{"n_layer": 9, "d_model": 256, "n_head": 8, "n_kv_head": 2, "head_dim": 32, "d_mlp": 1024, "vocab_size": 1915, "activation": "swiglu", "norm": "rmsnorm", "norm_place": "pre", "norm_eps": 1e-06, "positions": "rope", "rope_base": 10000.0, "rope_fraction": 1.0, "qk_norm": true, "attn_scale": 0.177, "bias": "none", "tie_embeddings": false, "parallel_block": false, "extras": ["capped logits"], "init": "uniform", "init_std_qkv": 0.0383, "init_std_o": 0.0, "init_std_up": 0.0383, "init_std_down": 0.0, "optimizer": "muon_variant", "lr": 0.00168, "lr_mult_o": 1.5, "lr_mult_down": 2.0, "beta1": 0.95, "lr_head": 0.00921, "grad_clip": 1.0, "warmup_steps": 131, "schedule": "wsd", "decay_fraction": 0.906, "decay_shape": "linear", "final_lr_fraction": 0.0, "batch_tokens": 65536, "seq_len": 1024, "doc_mask": true, "train_tokens": 401800000, "steps": 6131, "dataset": "wikipedia_en"}
MLP neurons of a small language model. Each row is named by its layer, matrix (gate and up: input weights) and neuron, and shows model dimensions 0-255. Each number is 128 + 24 x the weight over its row's rms, rounded and kept within 0 to 255. Numbers have three digits each. A neuron's up and down rows have the sign that makes its largest values positive.
After each neuron's rows, "fires after" lists the tokens most often just before its 100 highest values on Wikipedia text that the model never trained on.

L4.gate704:119154127081122151157141155167184120075105111100149112116141132151141131148090119118105141117102068122113129179090090107094154119128151116127122101114105146098164134141095142146098123128138153145137146144093120140129187142099139151154133110103142147142203160090130105166146115138145092125081166108102104118124161143111153121132164121086085162111166131115140137117125106137128095093144115110145147131116114133158105110168151126128125112100089137139102138087148129149131136096119137081126092090116103113168107133165111133130174141122103114106114154156110106121111141106106099144134156117124161118144115100144115132147164120131113119078081147133158109096146143120143098089086162102132097114138127133172151143137137135157160151132133140151076156137111149158113162109151134
L4.up704:145115130098100129114143144153131139112133143126130148132148112131135112159129160122141107084139103142123147117156117109140110145118141141112164109139118152164159151106147174126077121150108075141134176184101139121172137143108168107115111104137063108116109135097159112110145133144120142146136146124183130152143116119170112115120146094168127100137152157133136152111161153110160102132126138089147147094157142117173118142122111131130128124152115136128112123112130176119142129144169159142162120144174107105136132170166089138148128114125168084102160134103125116154157145142095114148138122151150149130132089086155159149134164099093160138112134167159148127139188139077154122118135136092183113128136155113096170144140139128170125059161168176105155124134155113110127134099103126
fires after: "\n", "==", "ru", " ==", "em"

L4.gate252:146111129135100113150141122120112137118132142146154121121131167136102143122169110116126151156183158101129181109098141132109143107167102112141135121105098158129158127152114118116125167138107160119197157149135107120150138096115105158107116154113133140094114127125097089128116116112069140141094094120171118091081142169080133138129154145176143138141084142143120155104112101162130119158146159124131162166129065128123134108138086152095101125103124089130122138110121156137121138102137165116137143087149154101122146114186086099115155104053124149151133132093141115142111114135154115127142154104117134139134130114123117127114106105176115128110141074144119109136119134146108100154142098134111183151155130112122122154052136168111128151117111154148096157178130121124106147109146128
L4.up252:146171101158119106155112126169125117097142100105132132168151162118123153162157117129126130122136127131156128143169125140102107170108150143164115143127113151157143101089148136141150162104119122132143109174140129157120137141121098097113138125186164112088136107111135131108106144151111118115137126104119111132119134136162116133091095126154141143132082112121153137141080086177119167118106176106137128150202131128135080118130087125147114121094132069121148168131146111172127130108178133061111104124131169180145109120125110163089120107117125095097154131130107118118140138084137119119113118141086147161151157129123153123064139146114109135103107091126101105128129164134161117192144131136130140146165146108108142130124126109144153145145072161109103117119164132102125126127101085
fires after: " at", ".", "y", " Mal", "ay", "g"

L4.gate448:103110123164117105157154105159137116105145135120142127116136133179123152118155104150118109174113095116122128132144117125107135108114129129131150126117131171132145112091156130136128103146118073113110159094128125162170200129122130155159135139180157172119111168137144131125139144119149103103130138107143113117144108113118119149130113113126145088079100118108134147106149141128099123122103125153105139161124144143148123108139151115097138135107101126098145129122065093092099138117139128143123132088115096111129076069126154140180134123090138144151119171121132164069085117125132122106119123146166127155135120100133109143106066131185159145103102111132077122149149123088093134113125116149140156100095141101149136125091146116122121108060121071146065130161113177139125114124094120
L4.up448:116109128132134145165171149149112136135131117148137156153136150146063125140156087144084149153093132102132132150100154140143103108150104152155138145117118122109100129110131110155126107133155157084154093138165145173158139125088160111117132159120134170143145114087140113109074140113172122146111121135149138095111172107139152108119157134134113159110141119138114127101168103124112139164115075126113170129120077140162141132156093120124142151118130143127150129117127117149131107095080149132086108075136114085137153083117124157139073166138120183120098149134128130142139154131113101155126122173141130086163116138112140094106085137114106159132109106155063102116124129131165091138131103151142121127112110112128117143107122119125085109102139103088119145126174162150093133179159096
fires after: ",", " 2,", " 1,", "2,", "7"

L4.gate571:173136130116148110123144118095137132106138111127145098099164132075154153105112144092159127126101137123123120177133101124091157156106126134157155092121141153137097136110115193113124163136154118088142125153137154160155127152113137149128138103143112141120145105098111140133103126149134130163135114179130153124066078141115154098085120148142118151184118120149114100133121146132121118159128111143173144105070125170153093129146105117141088122109151127166141178162122115152121133133102098126088135172154125131148142115122108105139096138143155143099131145086089124126114091132106088119145178135119103132166089145147152127150097137143128127070147150134134200195127110116154123113145119131147122141121129111140155102125133111181086112135121113177097120115159150133104128131095125
L4.up571:105106149168133099147107176088178119144139126098129119140168113125113149128121142125163157155092113170090122127138097151127134119144127122104113131133122134097141149122092154105103145134143158101148111128137114106121120114163081128099121136157130143124104099119137112123102180125145156146148132123115144106119133146149084101121101102095132118083110151113096145074133139099146165127099138130136172080138114187078089129102134073140102144131108135134119160137084113104132103160113128116163113100143126145161069121068110101086104094156109153158124109099143136125116125144105128116131102072120128129136106097133124120110110157143121140086142108078136122181083134133128155111132139144125086101163129129126174126121172142154137090131116125129114159103160134130135148154058136
fires after: "–", "–19", "-", "19", "\n", " (19"

L4.gate75:148116139142137085106141172116145129160132110097154143119096120072160138149112121095146134112131096165101172139141136105127135131128115091125155107121124167123130138170140149130088112161138139153144127114079095136131085142143138152141117141119102153126122136101119104114156167082104120147151140162150091147126158128123116090148163115146121120193169126116113112146105130156124159119099117164177162177137124122145140142162170102108099056136128157130134137121085093123073102145118152173120073163095123116155126137151127109131125144113158129172150126125138122139164150185179146118134148095117149077157081138116123123131125134108137117126142157141121142176099171121116130129119115118130099176097163150123076140143118123119132098136120106131110147120100117131139098101109106
L4.up75:113103160151152135139108130142136137149155095102154147090093119097126133167142141132138134107126058134117141166108083155061118088113154099131128129117141108138138147131156133127155145137144118126140156126155124122122113118160131128130135149106105136158119104077114101143135112136098133145103139093110126117149130109108125126143130132116106110110066074125128109178096106125136125164129165150140118084126130097097144137152102147105117117169146134097144124153112144129106099088100147155100101139134159120112079112152118163140136148187105135146143138124122105145116074059116152147116128145142108136108181069086159131122102086097102144162085150143170089151132119162152082165120157134115106134120104169113100105153110083151113149139112136116129138135140111143126106159099093
fires after: "\n", " (", " ", " s", " U"

L6.gate154:124157147111156117115077119119154137121090153122149095097111081160128134056157141167161152124110119130124131133157112127148120090137125125117129130085116122105119143098158125109161118145140122126171116127134121170140156149135127107136138090187116175143141162137156114122163161133128129145147141083147123138157158124125144124053094077136174150098089096156094160134090138103112153128138123124098139170122142131097130127155146106115155133107127132141153168140118088106134157115073101142131115134131154133128112106171136121125144130112114075156107095111124132181156082116131139106131160137135127098117136139141104133157122103123128091146126078143100141163083082174150123149126103096146137133139076132141156104143119160114130112132157141122127177078146161125128145134107141
L6.up154:109083128151155134108099116137102147119113150133135133111141127160144135108130118122127113146179161140181129113125144126179130114151136122184150131171143129138116130145119116122144112169140129123126118162114126123139125155152118125150118116123161102106122105162085105142110145137148099114120092128152143112111169169142087162137114167130130121157139173161165157132133118121140108104101047130110136190122092160163140153088112113108040095110107122101154105124099106091137156145148108115175108096099125131151139166103108153104144140071121140120139136121139119119145181093149180116155136153138104135106139110139144114186146105155093080148157121134100148128130164128132080138136152125095113133126155121130134116087096123110095139122117157133132166123123152104099127114159143
fires after: " |", "-", " and", "er", "S"

L4.gate824:145137099151173129135103107130132127141177133152160137145108082129137104094128147126117104112137089120088119131162108145159149145170139108135107139123121139115139128155100148119113157111128128154094125145119116163111103118085150133129119137155065120125109109111115144154114130159132125149168086132155165083122112180147093147105135135103131154133155132135100154109148175147134131107097120120116169120133124157152159162134115142163173149122117156091157104123113065086146163151186103156134122164125134119132134102068112146178148101126120104105097140143112095123109132142127132089136075132130132136122129117125086081129128151172124098135154160119151063103164133124131111153116137132136103129121148131112075109145094139119103165172177149118124153130159176097139155126125120
L4.up824:123130150167122131135142131165134128120098136116156121190126161106176145151175168103152170107155147106143111132091123126160120175132121142143159158117098144079115083156171082171172157101119123113143186127135120179117093124116153138183148124093112100140127118128112173131127124113147116153120156124152168117140131117156115099109111132127108104108101082120121154104141107129146135115161122084105148144139106117129138107149112147140161131075176129145115098132097126135137128129163120124081122102181117145130182155091132081105117111162123164138148145102142149143113141135118139100134126126120082134168206129122117170078137132139131124148146136105147125153129127134113121173142117071113122155155163131115135156132108109109109147123144133129139112123130151105152162145118119
fires after: " P", " dec", " T", "enn", "im", "at"

L4.gate770:130182129125156134133166155122145112087147123115163098159148095158124104159113108093149117149111149090107108141160109128124088093108119124113145132153105133086144151109107115136134143104117095095124103131145102095123122140117130131146185140106164157104108111156135089155121129132104133129103115132190177077074124093131164131141125135167145145093120138154113092139124140114137133101151088085119129144122128093129127131175130137118139157177120121132139125148104119156120141103105142112079101160130093153117143143128120139144068102132119087156126140095125133143134110142150179105131165131131087110107150096148119102136156092130142142077120140136162153151148112128150071139161168129110165132172152110126110159147151163156188128105105158115111105110162150121133118109111162
L4.up770:128132138131107109155162131118151072140141128134136090151134095136124105119069080137180139088093126077137105122119172090121108170134102134104112107140120158127112134052122116123201166097103092085117072143162135144116159143110117109134151138109106120085122145141119083121141157144116129121069135141122120128113179113112101153122111119135162138150121138151107114110123127093141114120122077111131134113126105107171134122132151114103150145126142174163090118111141100127124158156124146123129094137156090131108142113112133090124128113130111129151087140084113120157156174160123206089159137124162113122137162102108144127118115149117141084093123153098139147143133124143145117151171124127118098153101121123160127144121128131133150151111119149125116147121137089092157147105100147
fires after: "\n", " n", "ite", "-", " K"

L4.gate173:127115164155132141141143105101129107122186132100090142136116111149123098154064099106148097080086132137122135111121139113108141091138133104129149181118108105119131133165115134101117111149115120104112102079101122156138158165142118154122131115108101076122140164164147116151104146108108101153175115135141151125139102138118122171084134143123094091173131134136113146105114114120145136127095130166125109079133151113124177136114165113157131137149114125113123087146180169105080143137117102103109106146112164104123128121075128167124125131109084171112148139158098144122120132113105100141145132127082138087144184132147097096097107140128098139112144145122123112140130173174127162116126146124089138171097151147164104116148121088129145169150118120148112128092149130169158153136162138
L4.up173:143100144128126147097141140175115117153130122142126135144107141135114110152077165134121113063138089100108152159184151125119144120112122101134125124100140127091100113125134133109128168114144111112140156119129144117094130123180141124091125103138172116187125119158139088106088117150150121194105138142138135125160156147165135078152171101139152167122151144060118126111111140107122119064087132168139119076093108119105118137131142116106119090078114133158123120114181137136084131117145079121136166146175109127112123107151115098137160140167111096131131157132119121117112132121128147127135124105153121085142147139116127082136133122129099132112102169133096151123149144128139151102123165132171131118121134126124131142147147092115126148146109101127129128043129098071137145126134124
fires after: " D", " R", " d", " And", " s", "D"

L4.gate178:127083140107121087082136108120159138086109110090118154084116115139130158139113121142168176134126114138153118125113126149135130135139123093127123051157094156092176183166095135091149172129138125167135120116131156144134160133112133137114106145096149108130168120099104135149130115162098083115166111118090115139128120120120124161118117145094117116103165143138120136102149088161116092139077124137145123115143157134127141149115105144139134113143116140156101104124140085140155164143152114150127108132090180124150134082139116147121137144114110110105101131148088147150136157130135147132150081141174133132105153150107131174114110139060126132125158156091173072148133139106132129126121113147128120131151171183125139063131121116129131158132114114110080122177140158113148111119126147
L4.up178:157109155123141114143141099088145143152100119128137160127131161113138113144071116137096133105114159085146132127093106145167139116125107130143134144153139107198101128087121095134116116141087133164109142127090101110125159101126130153142168167114093120125154133115096091140124145116135137143143078135124120094101153108124116121146146108089163133109168162141121107122150133126167098143151087151108118191081144150119102098146132129151153134128164089131162092127122120135151144134091152128131081163133148103125160117133098091159130086108134142160106153139152154120126158164118144120139146126166131065108128142111170130112124147122107111137159143155111121157111131114083112070182086134136129115151179125150122113090072156145118161142156146140118150113135146163123129132082122
fires after: "\n", " to", " le", "ite", "ver", "ce"

L4.gate975:116118114142153126130080126154159145128153113157096126134122108183104108133165130099105142138141121132119156165130154113133154100140131109119158132126132110134084163130151140165117104113107109159156152129088129113164166124170153086112142175130134153165117138132120149137114116135098151132138136098098137125126140162084109152121102107141123155144136171119109107149198151094131167142134108142112112139112117115155126123133142128120145158148137112108146130151130142144122130147170124110104137112107102175074173113111102181150110124100121113128107146119152176119142165097111114125130136178142149101145190112097095122161146117171113167118128086144089143163188148123101154134157113115117133120092106148087099104108115202126134165124147136149137186170121137171133122123146125
L4.up975:120150132114168133112155122115108140127101138145134148091133095151114146111152122166122139112094136155153142132124094136153160105169143150118125142109100118121146150144138139151129122132144098139111130088128125156118144109135132136105101173152097119120097136180126147153169112143098114137124148103091113107098165129057097138154086120077128178156168115106149122109131123127114080162122141116144168158147129151104121163093104099147163085151133108121126093126156171172085148137119138122156089106143102134164137114112069137148117090126137177115128121122113092137134157109083130127095135174103146090114105115115118160100136136149145106113165102154083162133128144136153126116118133166129132101077089172088096130138144151138184093106145100129128142155127114107101160134101133
fires after: "v", " go", "oc", " to", " mar", "le"

L4.gate298:125150124156117136145092140145168125128079143136127092154123157181106141106160139142119140148131132098118115135087128095140114126129180128152110140110102195138088168126118118117138087137142132127114129109142105128130143165149106118129114120158143072111136128145154124100126120145116165142088153126124116135141084149142139083117118102107105106153084164113175109170096112148104171097063165122101096130129114108131135123128113118111129137125130130125099141142119101160119108139118116098122128162115099105149107135106133162080105122109113140099200134133150134136148158166117157165143166136099130090138152081145113118095128118131144142127112102107107111123108130167190167113137117075093135119087140077132139135152117141131107118128108157167088186086107134123143132122172144
L4.up298:094116131121143064140123143137132122150173173116139139091129148143152117164123075171156096121152109143145116120133145190102091106109145096141112089113135124129134123165112101128129163119171123146065071120094108138111106157117139102095117128105109100047147162113115165106125146151087114149133105108129127106129150115137128140104164134111098093148138110157139176118124119113115138072117130085151118162109138090145141161073146131101149120119198143094119124143129115099145155114156100112096143147131183123115130142127119137133116134096103105167090134136105104129081147117138136138125150137128108148111104073162083108157132157107126131114118143110120109122107146147150139102152143119108159142137174177163124118147147137122117128122149112148116157109115133132150138133133151
fires after: " K", " B", " k", " C", " G"

L6.gate909:109139177144158145122174116127157119139110097124125126160083103149114168126158140175100098130133131146141168135112119130138140177099152082139114131116159062151189143151102166133144146114122107094117126144144130104128134131116130117135104157116081100154127118128164121140139102150120095146099104129156126141118156147126144094157135097087166126099113091153124134118121118157127124121118140136135115135128143080142106137132127155125098155138157101139123127143148131122091194134098115161159166151117135123078130139130117162134116136122137127145175122150175144113110105134121109116118117149132099138118149199108142123121120127112131081110131119147131111096161114182100114150116164105131140178080120101126115159118075136144160108084077084133161123139183128103106161095157142
L6.up909:075105169138134144114129122151118110096138126119127138157125167115124129076098123153133085123128174156135137145145108126142122141070108112140134114085140155127097100129108126117146114119130135126117158120103152133143138156134118140145139106149093109161115091147155118166099121122124122171155117164114124172115084130151076102134118152128117069145129163125099144147156118110153139151101132084083159170142165118172120109135144126106116147140129096089071153138117089094065079095130130155133150115104127103126150126160065124141138117143092096104130114091154113145117113121138147137133077135133110140111107133127145139123110105108128090118093122138120105127085119183143132115130146150190091135109121120117135109112094144124109144104135113128146116202173153128142139155172108
fires after: "′", " R", "v", " S", " r", " vi"

L6.gate833:093166147135139115155104148126118131118128149138117151099123139115099170111136165123155170139089142131127095123128103164105167107117111099130115153137159169133119154097132104138154160135122122133117143111117090158107147130149144100200116088121175110154084078110119140156128119112110152131130081118151091135102198139139152146127154128138110120180128091128147134147122174106162107089090168177117153105109121103117124111120091111119161140098153109127115115129101131144099071133170098139132113143142137117135140125132081141155112129117128143152121079160121102154121111072131157113136164139130125135140108070137084091100145137132171144112147117119135118146160122146122126120118132123128161105137122140119113158126151135162163148111054121170112090119126120123130129156077151
L6.up833:180101153140131132111126126141108109143169153123127156116090090147086153151111098087123137153144129111110121136119120120114128115128084113139179114172114099145154132137136157183140132113104141085132103111112122093131152132123150060111122178118182088098133152134113143125144103158133107126145135120151129136102159098156141150122158078148161091142137125146079157127141104156108159107099099123145140115148130133132123110122081104145156113194132133117135148167102104075119098126131121139100104092115114117130110114138119134103148146170121112149155139131125115125096103065115135111131159159131162127104163150115135132164095176128113125121102131151147102164131148093185146128114104108132090126143079141120132137145122164099135133097109074151118134101131106161091149139083108
fires after: " h", " S", " H", " s", " A"

L4.gate616:136132139111105120164132104104134107113114126098119157140111078122091116073164132131154068116117152153147130105095117126150118123137125085158129114114112130156155120120180159135126148122166141136150106080132088077176100101135176167109107160151126145110153125163147105174079105109099111158137098173115140173161162154108160089067155119151094113148093142169132148127140119129106143129188124120161090123135119100100117109139131126154113158132099141139147098118146091137111164128135112130098110132095109116119143165099128117147110088121133117106100118116108092133136149106130172139126134140171163145154204107119133145108115130154147098150147129153150155158156131152144099093168136109126112108138125110133144097143126137123128108135143124094146139112147144122167124142142096
L4.up616:164116134100157124183123115122107156143107109142144149091112138138099129117140121125148128104111128142085073081081112107126122139118092080105108109150094109104089133118181144113136125111175100094163115115116167121179108116189120128131116136140142174148068149147139132093154147123182152128118131108114103150146124113124128126179105074130152059141174075153142114158169137113129148162131124144126148113169142153117127145150117156123103150063153098179189127099123131112129144092122118099111091124102101106136111133144132120168129127152124115126148140118114141103142180112127102085122115175111134125143167090140120135142136127109156120132130121142134155107145160128153108105130146154133138138149141125169099152112142127132094166140134134139109116138100138141121116140141122
fires after: "\n"

L4.gate992:131145098112161124128107093125121145114139161132146123124116152108141165147158133060106143167153137114129155121120108124138097117102122110144125134144160097149149162138152093139125117133108133111156163175122123158090116142148110115170112122144115115133111115118138115127127155119098099160169133107127120146121114124154175122146114087160103144090182130150123106058136119114187149147114135115123119118106147156170132120179088158170137066157170119140137102141138160134125118148078130112143138138142124098118095127123105179133118117102099114147164165115175124094079182126136139118129151108171111127082126080137134141089110139131079123116158152154126168150111137106156133121140175088133111141091114138132158142103130147109112093128169120115173107143118132106173122134141126
L4.up992:108117186141110083157098127139143162095113089152128142173108145100151150146118131063125111119100135178109148099153127128135088142103128120147138118089144117129130119173099129167133114134125131106172125155139116115121121128143122138093160115102128132113116103129135115078113136140145150104143121125126143090113145132137105099149155129154112152115149128198111140126122093154092071136116117091146107121140093125153128151162139142116167096131109141131121116130145180138064144144130152106161100116118112128143065123126135127152143142082071119116158129109168138183131127136127140132109144105161146093117123093132132107167083153116145117125165143079103139182135161130119149130125111130155115117072137165131131107112140090146159122106168110100138168147111144087109150147111090
fires after: " p", " in", " be", " is", " re"

L4.gate77:122117129129132142177122121093095142131164176146100114113107150115158110139172153134125158152144112118121151123074144176172118103106124157141146136157144124109109099126120136138139115124172147123107118148142131100165117137119091098129075137179104124153142153138097126130122140119143156092132124081128113108137086128097114124152158114109115127135118130188169122134138129121135114161137134154099156155077107138100132135130103081168147076144111104104121079092134093137101169116130116149142164145105082126135149137151127109121108121106175136103156125167123105155177157191161110157167121150135105095133147146151107150122165110113102109125163123126138127146116127100099136128130171149123163130166121137114105112159118162111136199108106100108159097160110131142130116098168110
L4.up77:131150112137122159132178129137111106165079105140117180144126078123101124135139124154135112096130088154130150107135163133102161097127166114118107092097109079129156112167111117095113121127109150114072146137149121125163125156138124135119142118154105075152111130107131152086139166147140141123105107160114152136103115128145127112123110120124140108165141156137151129137107130137126125124114087097168154139107117118122120138161104131110123135134160153122101142112093140168127131133132167116155181142106147104130197103130128162118167109144118190107087118144157096136105114126145108147133195155139114141126137177114134090133101204133126132115163138155094156144141105145149142087136125163151149101142115111127148094142153155157113082125094127146105117078111112117132114168086096
fires after: "\n", "″", "°", "E", " C"

L6.gate375:179124145131108145105102133164162136109171102139129102120136096097151090140116109131126131139123099130104112109147152140115146107133128115137137148099114069123130128118143159113123128155130136125106120101115076109126130122154088118119133088125094146130124143159140097114119104085092065132126155129127149144136093123108089120128146120112080137094075130128133131166098130078127141047115135119144122101126125165102069116125112107122177149108130113100120126119125164145127127165107159123161133146121107166141124122090106108129182133095126084121168114104145172117104162149108091110157130129124156120141097173098137136130153152102126159160088151088117113101164111156131151143111109143112143122122133110097106107120129143152051124137123134080115160089164108138159165149133138
L6.up375:153129096129125157072181139142189157101160129083133136108133175159118109129133157148111107126128121140080096174108102173158137115148110153125157132116085140130161171123147129094164136173161100146133119113058186110138169122124133110136094173155140087143183123122113154050150102136120127170156132161146111124127109093116115141163137096147150133148129132119144134104118134144158140100127114121110122141144130154116148166142143119148139106146117130102126113149136154107125125111127137122129124130138136122123107162152127159120165103136164148150130120101142117157126114145135119108127139110131172102124110106146103168165146130112119153131107115104152135111146128123164171085114129167141143123092142140124121159112115080097095148106061116150170138082123120106089124152109127
fires after: "==", "\n", "ly", " Des", "our"

L4.gate684:171111162124140135164117110172145149128085100085126136160130114099138135128138129123131129137120138122090124171124127141114109124131114098134098134099148111098105105168084161087123172125091114138098102156093110128110118157096144103108133114121106097109116132079084075086126159128123134119145112116138157144081107103134150129149126140136126104165150149169125109131114127104132078124161124131147178127118098166131139146145110133141117152172147132135152107167158139127146136121133098085154136154145142136129138114116119112112099125096120149112164094173141131140077128170088130100126187151134102094146092087137096094238149137112118115148144122087139139132118081118135144120105135103127155146141144087125167109119138119125081129142110137119129111099125167144123136157106133
L4.up684:168124133137164129110118120145182129126136110142067108136116110160091111115134099147154130145099134120105128139064153166112191117152140126146108118126121176192149138119136127137122119081137091130059169131111125104163095143143135114147116145122088118138141178118102123128190180110150092156147145121167169157135127148088127102156106117120107119082123113176129157130099158119102114168127112155123137132108129087143133135153096148161157192159143090118147111138116089151103105083135117124138153111130138143120144166110122146092116136134126123142142080146134096137102138150127145148161112154156113147151087130120156115131158125117105141101098123114126167102114105135164117154140138138123106099186109097131099161106126142092120144120129129140141152130120128099122121146111114
fires after: "\n", " ", "pl", "v"

L6.gate113:162141108124145106139126082103130148115162107158138149126127132092113115160123130153164117111132134144151131160109180108156118132152105133107111110111114134158068127102142146137154123075117133120149165110100122126119133124136108111163120178127146095134106154138141149091151193118148111105122094130155105138153131127143120176145093135140123151118115155119131080163159149107138164098093160073172141129134129137163155148098131105109121153115094107168123145135128087158118113070099171093126100116163166113116084145133102146103134119094175115114087148110106133120131139167143118127148124140114094133123141106144159115121111122134176123105142124189113129144133154120156102082147143129101163118125132165109109149156127163152098100075123145178124167111141115130137073113122117
L6.up113:125126169115169122157117117113090124110178131127160135154161128147124094108115141091138152157138154075114134148172189106113112133149112107140122180153146165111160128139135158150125137067121128107113136138102080091147115147173157098139099129134145151126103155180134115130143177128154102116126129129104096104134133138150106149176146148195109113134152111155179136165101138114135110146134143114148131139175131116149114112119105096099096113109144108107154139123135106157074102118130108130133113085108164132114118132097126085113133142144154109141157130181141108092175143107110158137132105147115112138111100080129117111115137113094158098126123168162125123147156148118166131101142141112120110113086134116169107105151129139174136128154133117138127067143161132130101088122146113
fires after: " g", " be", " ele", " H", " h"

L4.gate365:141126159133119104120120147118108141087158116123156141094106206140170191139095120152131075146130105145145140131092132143124146125122130118140181136114123131127127066134085128138132109132147095121103132179159098101111107138125087124144090146154143142133127098127126100116160123168137120133108095147108146103141156177141150134118133120155125152148115130108087146098098092100153148123136189163134132144120096106138127169107162138093136163102125151143135126146109080112161104174153107102105179104092107125131125126133155171127129156128088079115140137122126125130112111141118148126117153173169112123112097129085166085094119121149145137107125153142108160124114106145148147136150136156164091131147120141098142113102154126098106163099140116107144120107144145103154164179104160
L4.up365:116125159141148119078104158138129087125129096126105130110127113064142142108115122115208113146141107134124130088170139126152101110126144086126106140086135124101103117155098185135128153170153125150096056136114141116119107111131118145153118120116119124143129107119124149170110088119129127115179144148139110134115107146130067096165101125108141115152145108164139111101125113138191121111129120141136124093121122087125114148117151129126098153163152173145116119120137115088134119120125126089108110127150132191120087122115145089118170108164105115163154081103127189155099102137156136156132096173142160148129136130170079158120118147109140126150128099126140126110153148137130124114122087181120140098134108122122144109164157112135125126119153095175104150110100149122110133125109124
fires after: " W", " L", " the", " U", " F", " l"

L6.gate545:164133117149119133147128150127128136101082137124179092109131112110132153126119145153108146192128132085129102135126086152133152138139105116124162094107143133090082125132168155120141115106139142142141158086148121153130127154167127157084128115074106129111107084124141138126133107134084129114124102092163123135082164135127123138154119099138157145103121137105105128091092139126143103137147188101151105093109142071132098117142143145169102177157150155170097138127123121143165121132109092169116129095161109108138155137106138130094167095109097123123152094109118076128148097112128145111141127114151115138093105127143105096113096105121120112127131134123125154105176135144137134187138132139153166114147156161128098121131115079140142107122113163142170131086150170175156155149154126
L6.up545:145104146147090137102141159104066132144092154107116081084132099073132163140122113096157136169139117085107126146124128170142125110105105107114131123129149137107164125171111132126115096109125168138156145128132139130111109181148177119128131104158109148111136122155163115117127108186108119137146148127110097132132108145151127135129161130149113136121152167091141154157136134113132173103113122160096153135128116176114059122133152169117126102112160123123124119140169134114095117123120118120155097074104124120159129118110147157127150065115139147101131137127159095112125165114155165143119153101151115144098109136125118145161105142132128129091076136116146145077097162161133146122124099075114127139123101083168141157159129088075145119126122137073122114115136119144128104106123084
fires after: " R", " r", " s", " re", "R"

L6.gate460:154133151123109144110071113114109185111147153128158144116068135129118114144158136135112157145124082107161109114155102155105107155140116189136121135128118104113120159113141123145088093098148131124130118114116115105173116130095154134157141051171136130125130123092130133127120131129084149117125169132132125117140127131114128167167160118101149105127116140132085118119171123160155153154157161109097138109115136154137120128120138130123161165102130130119117097145047124137102120156171138082114147138123125152121089105146078128104126108169116125116125101165134105134082164111156172148134107162116094125120148131117148132157146094124135164127103130088136120126135117137142108144096153129141123134126169101176127168137101092143130150108182123132065133150125148111125187170139143
L6.up460:155163153125151127110079125093130129126111132123084092137089116136132132164119124101095117132116131091145110080114152162140105135110134128128108143142152099121136149114114134090168155145128099128105165138136085086123127136112116137125069091178116145144139143120176129107171160129106127146142150131113143057150152150140163157160123113143158120150124171115121121100132133129132129156164129128163171116152134158155145113122134118118155143119152148126135138102129102100129110175089099104133172124099140154101099155089080138143119163134138126125114100136129093130147157090130120147137159143149143114154130172171120169147124130166128116107093100106099132082128096174115094131134097133096163153089126081130120160084151135160161124139146147166141150119080149122136192128133118
fires after: " B", " G", " M", "G", " C", " R"

L4.gate458:100145097122164134189100168117114121153145143135101127147138137145135133126120118112124108116121089113140165151128102146090145171104135127107145172141134155134182087167122137153097146104134125137103105157138128105097102139136148146089113102148156077128149172109104138120118141102136119131140149126128150144149093097134144102072086150143131158123117122097165148138160196097116134144145140147155085144111080101137122077094103138125126101094163130131115150124124146135129131162118129119142079138146151143086124127125154135116072166146180125140151168132166161102145136149117162145144155157107144133123168154141121154155137131150145163105103136131157138146100103153096151152117148158192118167108112122123146147142111150111134128096113155107175147162112116112079143131103101
L4.up458:160101160139102116083133169118163145117138146133114151132134114144100146146171177165094131099124186101075094128139056129142124139115136098164148129097170131145124138121177148156146136142116159160114124110138111124131137148179104113151130122148126137137135118155113141137135152108134127165122099136073154132167179143144138113114119128144139152125144110154120123152096120119139111128145092125089112103127132114123112091140168151134125129111111120130164067137152100158139116153147091160144109130154152158109131152086123126128167102109141132118086106129132130123117108114114051107111125140112127134133165112160087114123126134092154111097135126131114106161104145123082112107130125083154158095145143123143139142167116087175145111090105106157156198183127153127146127140110144
fires after: " prom", " al", " st", "l", "z", "t"

L4.gate407:129155104102110117160098131177097139163155148113115105124136133141085120139172129125104167117067106154122149135087151102129131141152097130121110153153108143105145068137109109122138129089108148148125145125176138159113115130112164132112120127128141152128107143153130112131091133132123124146138127122126096139118109116111125099149117076150139109088144156158099132133103128137142074104105105194116133078139130132138132084142104151120116144125075179089214154145164126118138094107161177130110127136112117142132122158153086084121147122091128134110117139112146119083146118153130145135110109137148131122117117162149112098116152136132130105147097102089146152093127172156118123112109092116128088102113135090146119097113089127133118155075144143102115122106101148065123101105107094
L4.up407:121136098118134121136180166111118141158103134132117142142139156170128112148145136123128139101135109167148121130149102139133173139107108133146091089088122094153162118051161119170112148114108138129174140181172122106140112090120121147117077093103130119152105083117159108175137069125109163128100119139153131155129179082144126155145151129099095137131093132139143133148118155107110106111139122120157099125097127130160109108128121128129132122123148128135134146148109185133154126135136138159163153129106103163133128127131128124140176135126132055137098158107131120123146132152119109142126161143182096142124163105102171126115106131141174131130173116133129089143107124142172143152148165111170132142117139188092112149091155160146104115091159121120123126119156146130106103154088136
fires after: "\n", "==", "==="